config.yaml
head_dim: 64
init_std_down: 0.0
weight_decay: 0.53
schedule: "wsd"
final_lr_fraction: 0.0
MLP neurons of a small language model. Each row is named by its layer, matrix (down: output weights) and neuron, and shows model dimensions 170-265. Each number is 500 + 50 x the weight over its row's rms, rounded and kept within 0 to 999. Numbers have three digits each.
A block is one neuron, or neurons of one layer that tend to fire together. After each block is what it responds to, as a language model described it from the Wikipedia text at the highest values.

L8.down205:527492446545541567558547513474530560623437482464562492544548506456493582466484477462512493479483574471561482488561475550456523540483536520514474460518520542518480451466481429508476499512540496374424434515506468340597469515498527484562524451592494404574458492370460522388450550488490538421
L8.down850:537534426434474488546570480537475450486571450488462469562552507461592493450567575507503550466528444562488501517501514445451507557457499467516498515551487533504389591492546489521472503493622541382432459519568426479447480559597617406494586481475537495463454477519499449422461510516405493373
L8.down1131:503476508537555451460458518421465511459514399561508390493443557515501418535449558437467545542468434574443469506455471558526527466460451471501532506492461510480423552615490404547481504569489509558541460609563462513428557553437518454532554495496474525387499437525534598522483478531494459497
L8.down1384:441500490524469546551455533481417516454461484460501486521548441525548481507467572494447439443526511583593620555487460513530480452524476464385473504463529433515545526545488472520440398569542549470484521482493493605503559502531418430490474583540460459490461576486474569410564498469399486573
Description: Closing heading equals signs

L8.down709:417544590480524449493512486496537514536532504513526488442484483490511416451514595389564451514440492505495503462530524460451454571500539423509540488413493519540392525546449396438457521394626563515532461509554433539505519555483426437525423520521499493458582443531450451523512464484451507431
L8.down922:462469580528426408472549519516538478531465467535555473510514456495506512485529462377520545586514510543467470574439520466415472464545518500525480456346508551440470460480431427529405475377539489499587467519553473474529523497438520438590459545477496508455574588506525509566516507496555545484
L8.down1280:550546561497513425443572525537597501469484557513516548398500479420509458485496577358493497561529563544557572479536576502476515553487532460476480533418468562488453533454479428479478463433671530561569538492586437427531485562469442353472536501546469510435669404506503457563501483550481562490
L8.down1905:486578437484482508487450532504632493461495494433518532539521524537468501438470520326559475556472440538520540504563620484442498479513458469452529495376468487580454572528469469515566510421548447515549495385494468424515498458440447401462505553528513481508516536495484476535433503519469529449
Description: Sentence-final periods

L5.down171:420483418485479564564486490461543545547526442537458536463500534559505543396505464547527550442448546501454432515525400471441477398534457493517461480390475556459523583509476479524512546490538499499591530550508500537508446527591517498462483386524603501511503575511499623660469451516456496464
L5.down222:553524468425597602485588540539500451545446463478480526578477479467486571422519496512474461552521474613485484541542498497469412529442558533507505526557462481497418508578510494453545399513528503492568531547490513532433476442491488486484435458490532411546519535582526446535433502572473553432
L5.down397:421487524478452512607445511473517493534467459477579459527596431515492470528548438527520495499488494477401563525569512410509528434532522496495480529543481574477517483463534456452537498613553516452528523505505517578393574412401535538515531571598447419464410437516450462503534531406447452441
L5.down436:493441590457592543521462503469471430430479565510513580507639555507530516528559549543395493495544561565405465553509493517511466510424554548498516524539474475494598530432533496445506412448500403448391486464421517518435525491462438434447560559553494454569543585511524533506504519471479424570
L5.down631:431424423464370550514493551542566534484504507526575487458531524532520434514458561447444530490490505515536463489544512493537467449581527585561423500549465495415535527525480537473435564415446418508522519477546499496495610582542440549422464466522556567578549513419517537531503462491559551592
L5.down673:578583527452448516482566547519532509405640495486520542498444407435475519487486446494495538544543599471547527535462494410438462547582463425609499523497528506396424499522430575533441464460614487505510487525422548486540531477499534566479602506524496451493481462516478487495497503547473529538
L5.down682:491453511492507413499510419576482561550449554459326495570415499518467542489486520449538456526429423465492514530487507520475506567586551524503451582544520552442457496481501445491503433584566494573551452503535498564542596513445565559610465434436486529439453433483468493533491371365493571526
L5.down903:523463451543377537554506484538432420480464579431488529515499492569510576561472537487470390556538512553482499522450419487550477469524481549469457580489521473454457515462355540460526513440465405458487443497406533533461522450561489444482469429548455536441625467634405477591464527484456531415
L5.down1130:450455388485395552562506473476478522478554488504456418489541560461367530580579424458504561481511505599463463525545463412476559465492515545577512508537508581605510459432498424551534405420508511491613453565429480588462513489427425410546573526536483425496372478499488578502495524480487514561
L5.down1360:449513461478483568473547559479507501488424507500459528490452392543580494569404528523494547472480498517471518490456640504481444532482548434517507479553606491499560519487563491419477459479536433421543462468469459585397448502512499508432491547552554517465529533542426565538515506543535496492
L5.down1376:485477486518369561496513418489515502489477521560590583518509449394523517550462450539518521414483444564503556508455503484554494486404458526464495497556554452500587487505593504462600477526511542498505452471535559528487542499513528527519455482501470468472476489546584493595496508495525483476
L5.down1385:514411399473399554561520565471461483459615381501547573503432496516389503459409496488411488495471495579452534485531460470562455520489543532492512537465508500496550482518559563556534500536510515463420529477529616463474567517496486525615548503569507519477493589482572596529435414470475418497
L5.down1600:498462510476511462413481402459422450594418460472538468527443554559526470466489555479573437562502497518507494604447521541442465531459522499439476565545518564495508512492555575504526542448479535385472522456458401466499498529509440363470599514499626440504471556497481468518531494405559563543
L5.down1837:485479520497519501479481518461503589375544476507408429518414490392533460481606494539477437453489377464482534506395528534526482516489449451621359502492480479521500328553455472460545502425457579538494479552577509400533512441448543471499423504516549512526519473540529522522519534459523524454
L5.down1947:460527485585431545585477440469604479566461485484494497538538524510440380514536457413397621395507480449470524451534460525500431485411499457433566571539449443516456565426496481565547511515460526458522451481553505491490474570512414571441483522469553524514505566554533572539386453435536462434
L5.down2024:435524520478491467467534559520432471489516493515579462489497482571528499440485483537522444603574414544530517434512447483391469474502474479512503565488532493502496465445537498475541587554555517447521489545481522459514522502514563443574506490560569455481515494536480497502498511556526484451
Description: Closing parenthesis

L5.down445:454494617429514447509483529466506537490525395447510452499527454443511462517477543445608475596586517477453526464474502421493463495469454425551429444479443477446346500470465493501433544506508503526542488461529449502429417475536524510481446558535577499512476493460467487476502530472553444560
L5.down512:586474577560540479407449398513539523533540536423549493411532474545555391472497446424495475501489527504439536473392463521435424477553514520589522492356543492505439548519520478541521480441496506535509490560414450423512505610516506524416547546432482514509527522511497476556517478526538549564
L5.down531:450411514598449436540513500555478486522502395541492403591514534519526552467513488354495568514484481454455440461471557434535594520377570490525458455459453586589568622519585418528484402507448552570519582485551541595479533442462421454535442504453530445529483469527493544561529427409508425512
L5.down715:506458567501466437418397512516525550555433599521418499423468483491525516467443406521515495485616515527514513478521438543478493589564454528539500552417541543480479517470448557570498482504506454479529535573481532454522518455527499502442564541504524496515447526485472573533504464564437562561
L5.down812:568526464505483519530434486506535528544601567423484488530584569517452540551463512622562552543538564486524513504443478561534451525502496467605510535422512447554493497464521472448531539510500486495509565542571603474409549514479479467459498565389425535454487467461556419498531465439427482582
L5.down920:486416485489458434475465531495471482544460541478466453485565422504501488477525534537552511622497536498500504517500423433485347471533504550515456503519535541463404537465438571486510637468501473440439477445528415416456430484592557487416453573524597471472487475446519484521522431500507467480
L5.down1013:528482495477392477540549466561551519471525553490539430419480548582572499492466418473537542574578485603519467530525507451476483473585543504561517525480590508475642541445573510462457480497371453470512413517387598394441490476476539485536416488384459461481497573493493479490538539505452462545
L5.down1086:441555472449488441425493526454514414494486455512473504610539577491538594460334545493529495509544447405509510550494440464522518422531511573483452434538493463441485557522473584507485484489559448470425531499513573488513533520489478437549551456576476508479493540479504519461462491550430457617
L5.down1102:498508502471528491524528474494482542556532494563413460514447430548469455477507512458506543551422469519442526407442491477535488414554501581548420433485496563524481577463535541478504471512478475647464534494449588463478529482484562446478511455425433517484427528480474478537525534488446449396
L5.down1314:519463458567376420538537473502476493434474488567476469529554542446486510461547475470489529526449430519465466445622413520592536492532456552443483537417563519498510550538514477501520415532515576488556458491508574468542456487558523419448517406491467453545597535434489497560517505464366505443
L5.down1408:438430461543509483471553515540445449543475469505528408428516468460423416594563530556535536494556551392494500461552510465514535528477481512535558550499458452551567413450434592533529539573507516518489516520548461502493539552508542511485514511496443458500591418488464414580498568568623411436
L5.down1457:592529440509539541440486523609543528471495520554464531551549573453547481513472587363402514514575484471515531401473526438545520566510524479533566479593492484510553494464542547540458468520533538490489553477460475437537455499463472542437546485455506502498553545575525413463547555413521581455
L5.down1578:510528503542498504509537499542554432465472414492536444583522486477463441446371484513485586572605582524551471480474456419512437438502525418470515432526473564493472436488443493520453531390452605439492441568425431531473540503564528451492535475520510574481518529357520541414555529509444468443
L5.down1643:550525500549530458463507492475428550479540467419413439618432512440512439447472528566557546562481507528486490478534532483505476483448515615433495549524461498463561367475511498538449488516466614404585476583464514564482512513473502450360467473492483430538585484523497457441537520510492549458
L5.down1784:501487514588497438564547392572578542465462539419548510494491427445482414471474526500511586599530511542427534513387586493496565572392584502558448531444553547563399506490466485524424477404524519525459512516443474586469497447522412482503524500430479512532515544452581425451479477479522506464
L5.down1829:535406496448474481456445472533520462430504530427543517435542428478512426428481506477528567594514454540488532490477580422538486503460522460515450581477502521486455456471359539553532547424471451594505526445460503483499501462579474427489460538470519505521470516426505481530556533512565464463
Description: Of after abstract head nouns

L8.down615:600441586503499500510478481477503516591504506520545501457441490478451534521495510498514481471445504499435468495507549582500549525512461451497505494396501557580456450500479558471474488589500469569479474430447531512439490527584479503530443563510549513511481545556484503577499659571482448598
L8.down759:512532571524581533466514613368480516521533485461507469512431502495482487561457560491530572405558467546468504491549487596419492513552452535538543552375548478503507477519497571539552571449554491575446430520437512516426502532447471410464473400533528484499549527458498466597494495586535459413
L8.down961:551494458506505535514417497513499493541516438538544434472453466494469599428438501435493510491479577461537543532533471404471540543577504425521483542373534517468496462507502418546499482474606496560442527504571553491442504547581565472474489427400524459497586470475574449516404464522483473402
L8.down1517:543619484581546426449442475661480546525506604441493429532603453573494433436452587469445491404568523519580475550539563509437515526643481394526457475551482498557462468476431509526600477605452474524490444524449518452469468495608463540485437484464461502410460518504562581560597489519518506549
Description: Partitive "of" after nouns

L5.down30:469387546510557469542467462400555477594500458515537518503450486443520459565524483540544537549461543411503546577569480496528464481497536483497543464491416503554436527468540477521432526559538563486496432530458508561446490534416470497405458541521502497419480481440486462547565554470455580504
L5.down121:464500516564492487600490448527486463524512475528505629513455472488474506556494534469581498511528440550486570460496524436479461575453504505494506461490525496634454501491605398501491538485495544522553481485483554421501477424533546404380589561529488465498466500490491539470444485507461503535
L5.down134:550541455374469461445508474582452445548449473526540511484555511615435540579528543498461571485415500490428505547428558486489413468474411596488528522483387490458513488481413559555466506473535542481496570461478488550506596508476567526587461419567515531479581558559521500472558460516473513508
L5.down181:552507521471535448490556544450493463456465447457468591564412530467463555495531528469572572512506616463427516524479550446469501503432483462428524544493518392476452480525559470547537451517442571408463464418483468561609506467497514545487464512473609531398530563490575451520495521511383546525
L5.down277:479556514548460551485546502504500475529576475567431484445404475505451435484501475429456515542493489451438498422413437507509471467485451508488585570547540515430530514486349491550460620520508478490526438512500500383498426552534569495395419515547465459386534451532514562523534412551485509490
L5.down280:533614457426583426485563498522491502510517540482496510482490380574493425614388546537561475484585490457544457450512543495549457577490479523374591483516505532461501466478544539547506461529551496527494458449536519486531452514515575425381427470487539518612569446597574414527514422549451457408
L5.down468:460546452552513557561411469568538393541547558546470597517469490421472519559521574477519486463495465522468500499551496485521476496407509581546514502489461453499454585485559545563481526475499497445484493460503475456621420470436480443456505516477509549719552481485522470547531467470408520547
L5.down495:438486552563478421457525485454473514467491591415354510510499514562540438548497527504498566489454525487507550470506412494457447421495499552525486611485420504485450470544471488490551468472512522458536499543445532413511586614563536584475459510455477424494630459420367489509573486513502582524
L5.down607:539473537560496487527475499489483443481485503495534520543557405534535582407516442450556471479492478406418580549521501533441448449562502433414482604544640447496528461588553580489460587541535630476462395495436486458562461496576502452469569506482492467503485536501488508549444510488435375479
L5.down965:532392556515591474455452487518538535477560516490490479539546500478523496482569476476545465610516511556419475543485513529455524575412398516514470542447514531500520448476561529534558493492495483473490499537453582527511536473563520500596486527428545509512425480497550482448546437459581386528
L5.down1026:384502522519571526513541472473450538592607480447602396513484498435472514541585477565437551531455435566480548417572544500463488571515543480487558498521480494568474505498535470536519504523483536443419477495514529595544531395513592519475451439585434484487519478495444478385541436565402491541
L5.down1181:523590416448546508508518521515533479466553520573480612511472543511408634418477468403498477556548508540496516471566463567472441518513522431476468481500534535525494518511579432546468516498514482524535486490455521439633530439510416450474467498459542517509569525570559543514470536518591606589
L5.down1238:541629514468576437508517540483480497531464459590505538455519480535469593493446606535514439535627455576528527473583482538517494569493393455464545420506516559546544482451568528527518501501518469545515482431506522501460504546667416525567500475485519521436456475577566453495591472479513499474
L5.down1603:540451562528516545532470542455512476570529476582455601539587534468473474564562551522526496587493424626482498486508487490602507586499510490456538422503505474503481607507496548584529487492444466508462474505482430468488428524514445540513481548531468504453516491562424505439540498542497558558
L5.down1651:466480482493558530462429504610529495541461431495487462476524502516411459382522489418597485518431529587500492481572449454456512537406464495515468571558389520392559414507613471484523481495501464517474491451522486617509529482444538477507548489546521474536484506457530534526413603496406518553
L5.down2033:534457435462434552559424604552498512467478460573526515506464476441468568549503484457411450384455577482565514502610513556487513447573560466435464473581533466448548502500559560496449482497464489423487510500501465389450509518488519474496463572554411548480526595496552552568440500539476512481
Description: Table cell separators

L5.down138:478462475441504527441476495582542459526501468566447512458496490494506493437438567519500472493549484494510495533566644478554445486519520492512472447425542500461502354535593453465577574481527552470516455553586483370468479579516457342431487491440554483569526517537549515598427528510487576396
L5.down200:510543508591510512524460481562499465543390474506428553569494429559456390514594551437499485487381483517492519507501504452491517615538384455580501509402529463556507510471467475501514520451532544468479456468444480511521464561556586502557428390429485554398505399434424450536559459470391534414
L5.down212:527536559438487445494490517514471577523579502507497453586470476471467368559450523529547530582473522479396540519484612579496575489468492464416553513602506503498504453513508459505626498520477474422528529522489447469435540525454544498489498508456552573506547459508426508545532525538525533479
L5.down396:469510479456577496550480546449522467505404402520477393480561421355498552566520530590461555573535453583437481481524561527565508471433507591517560504498486491475527509488612450542487450479440607434483457535547502491476569554605463442425552490432468536530565591464476493486513489504501447489
L5.down612:526502504391542516366460593489507577470583516496422453539532438524504507447461466476611522590462564446436452414461579507485516591464494468536494470495585515579502424519412540502476497471439470455608497452483504472478480614483477382393606504475586506509563513457495456592504426522483599489
L5.down795:492442510486500501469434473496476533494505604534412488504478475538499523541474455534476501521543461573412449514501545475423500496547503534431522478460535529490528505508528530472465398525434489455612561505560472531521482573466498522457516477442596482603505534468464426503418462499550605466
L5.down1107:563519608541452439568412553482588480437524464494452514599546598530550502509488556539515524502492588478475547512428527441467618541422489537561529583526479434432534390493431568584453504521504589476397446581526470598523553479470590519533524445532448530452453466460575541476530526510538523505
L5.down1134:524569516461502418488526426544482445584545544508463531409540560518388511442439513607563561539506575431466536489582553567541435458552538521521490533473464496516505558510518466486555514510568508488428490453563486498502477599487579551486450527469419474508502410532433465530412475491549450463
L5.down1415:485531461510523600477548471526578533444638537397438533531492531489506456453582494515512468489432497451423488441508449409455543498463503418589418436427544514553476488501466486455488464416383522570533501449490344525410464422462592505557514542570483560463525444470560495506511484568496483596
L5.down1437:427572596414521570596532468562536504472546527552546482523467418393462453498516492513540575519485438650481520435524612453536557531557548415462471394564522552469555568521502439453559541537526596475585456490511407448483527504439477488545448519508477551564531478509500450508517487526385478514
L5.down1490:489502532589548528514414526579482494447475480568434440588511542509537462547515531422454454474369488493526423552539564518484496527536427432528551554503518457519532464519577526555490448436508481430506456523544498505520588567590538438522488435445576508379476503489454561554439378545399456475
L5.down1568:520492442499542541424492472490541497515549548557390575513569497507493488573578450521437437593486427443421456484586476484418456541431518532482530603530553445469544525455608434480568481511588493433430494442497605485512526507517550434509597465499547503533553479398513528478458446499543553492
L5.down1717:460506535476502381500453548546555503430480482555395417516526509515495501531576511552414451520408557548545503513515485411504532443515451509487534447406504475464427374529537535596573484454525484482505533542445477549527487543488468379463420523550518483538561511478504521545546442444463540454
L5.down1718:513482482546478549485478447412520623481534514446453451448545496547519428470479545523525539557495504487449412525569436448339591543528512468538408509399568519544505556513409445447543501460482397524504417468534442463435507578446523410469508546462483461540503475513470513498417498502431493411
L5.down1745:481521494477503487543501526493538478517514583461508575557428517470517531552460520506463484433497568527584515576590505554508466395531488502497497519550482473416538477535524541578546551500458485505505364521474457443538522646470540493500525475465431474471497477473475564456441570522453547548
L5.down2042:565469499527535570475511421393483523589453517507354522492512427509542436479528574576453584540522486512478548533611522534560549478601459506486545513508551540438510546493547437483513471458500494498481486449500507423492602536518410459452519436413621492500558425373536553512456472434534539443
Description: Wiki heading closing equals

L10.down688:477496434460524472476532497426466569457545468554499518564538544604457503438444480553512510454570536550492535540454515566475530469518493588487457446477467552479493487482431503482502442529472517443475395589461535503537458539488484490526482461444542504506559356467432406545497494488473476485
Description: Biographical career predicates

L10.down392:518474516443567497479471505489487546469434443501517522548424518562506519470525391426458500555500446518493425527462483462516459502534442490568525506461513458485494488492503449558505502495511572497471500502454478482523576570635437475481444443427512443497613446562501529512571547492486503538
Description: Sentence-boundary tokens

L5.down112:532492512445484478529465476492576423507529472480460556431544461468491554495407477470568461418596512446602462491525432561460511543512450436485416465435482495500494562441394570378487562479530540544562431513549575504542452545496495454529498470523522546521462490554598462555498438467510522517
L5.down133:493506480572423466539495455444446567442428595504489522462487519586529509434451424603494517531474521397534454562550452465475473582587398587483477489458471536456533461526522482541444454513502454454528565511491479492538592456462569513441515555431521485457488470439500503515444524462490531432
L5.down295:461526560581437417486363485462509565483470558445414488485549513514457507447448458459516475638493505493489485570516527533510515518508470487468577589433547453465497475487488423537528461464514467427481561585555430493542589544526460463405531535364455500510564467511418536508484501512584532387
L5.down387:408509466497500546473506472503530485375449498411584596409590519462500533460482520399439542563434406547464451444572575534486537440579522405456444624489489437525572439543438546540487481485600429435468470577551506527489547512540457506526560491468497547484523542551607480502519558432459466561
L5.down678:489509404479534450543492493474448493479516489480522472529485482514441563498566467486438509467494569452567538537486479555548523492444447469571509536535453401534440468507487590538523480523500563563400441483507538492543520504551525426503486491463421492460537600514452491491546460594518520559
L5.down735:499549510494486492563569432507480495589439554566413534545579534450466564520532466522567427560476606382523523483490401501513387612578566490422630551445516509532411479469460456466468535585606466519400435510459478470520458527512528579493474528508487523482498501608548394459543469500472563451
L5.down922:438566503477578468471482532378523471495523544476526534495453517463547434516489637508489425481448511467508567493589470524450524490484415527485589451388466461446469464495498487480481461469490548505568445472473493517481513524444437445418499526461479514525553519508476509558469509521523545449
L5.down978:460522423586519521577502470414495431472434498426500555563548576477390478483522422542547533500480480479503553464570521537519578508416523541470481552546516393512472519467454525487490455491507508532540501531485466468463529510517549447441495596557341540434492466557464424536465523477454490492
L5.down1138:534486460464503507503514555451451455495460434504569617604505499456361603551481546478463458502550528494453463507559503415498552454451399535447486495590588473420429540577562507534544519537528464414526523507578574632560634477447455517504544478525406479487492528531496567585514467496477507478
L5.down1480:596519526549532582412548534424485540637585552562470497588403554553477487468565491456564457493527491432509521478524475533492532459478507540593497564544444584539487537565445511437425529516571507575531448497428610413610620460487569538602484465568533521478527504581465535412481504523502513606
L5.down1497:529434465428515487539514416558476427512508501534530481564525528530537486494546539507531562546476557470480481483508503551510469645557523525506567444461520473554462410481468483489445464513557470469591503524454514443545484448436523454546357417513497501417540546450474460459514457418537476417
L5.down1610:425461471492494458514553532412457532479470535381572470476510553525486517453517514461489512493494537493622497533580435453527517561467451506526486463408560494574527537498457381552510416440541477530578526450559458471482540498449407519475546496457424490494560533513517469560487479453513538395
L5.down1823:501491455504618571415399489542552574489469552558542536510484422452495429623453515517484518536536535544486407614482378585436464563521563441466535410469457452512521486476553493524496506526541524468536501570440495525519537527501499533524490549469535535524413500507509405469480541517520466550
L5.down1857:446454512468593487500425486496523512533421553429525406462475537493511478549447536451585569537493508493494462595498519410472469537533451504547564493440580454422449455497504478517494412514615400528517443591501332441456544488448399433451533545434523461487562568516486501527477471474539486457
L5.down1924:476587521537607538449510474596509571455424431491512511473537433399461450493412592464455505524531514523470501491491523585495476547485499440520503529460496519440599529491453473473495438479506465512496463495429505690540524491461484498508480427413465529520519502470501396483511491421525498529
L5.down2030:588399524548522407535506511548501546470434396479417414438583473538564459509583485466512583541613498460606469544607465547502512481482534500578480456440463401418471452470454473484400489473567421583537480482544516524432537539515506438518507418452397436357430520528486479464554561494574491479
Description: Sentence-initial word

L10.down249:484515506545498500550449447546584600523462508541525409484490514461509467442529471297591527544437422523501491524530522540516443515470521538494429551504558482479545432492589443504567538429524642548560456555522533523447556444490492443406471528455480492471572496531553501537480511534525546413
Description: Prepositions linking noun phrases

L8.down1494:571479501484461524495513497646465525492506494536483371467477480563473442400475566483515565630468475492463519449526576534508485528510541401549375520511457461535449527477457464456482525496435447454502527500532572582541476413468512505502521531496503505494504557578493498504509547497553480492
L8.down1610:513433394405550451504498450623581473512495485514561515574454430594552530500532525479507563454430556518553463581459470357549527510501591469608504491534422542405488499600474514489535584534483468452519483462465569452550525495472518415470464443511516502528462559409415546514566544509426491547
L8.down1661:561442513454480421522530507479606540508570559567635441569398534499432481439492444543410452531516477465494406541514498553553505406500466484451596440394614428557555615409493559508492448520586431522438409448494532561487441455600457542495574462627518521512498494532484480525416570498415499435
L8.down1671:514492495472448572499549609640472512482465511502599443525462488463417586461525507541536468457506526439506498568395468447573465394520503523522441442458508443492519577544475435471450493496433499572444539437506464498442421516454421528483453604470563530404447509514425529478525524432517641582
Description: Start of new block

L10.down1941:515384406452520473452473481484426562470572499512484532594531467519567527457513564539531491448458475499509526544503489514499483448451495495583510481457474540512525502529456534518532516509521489604429509502558472596485530549532380514551520481514530463460444536446500468533427549436515408432
Description: Heading equals and plurals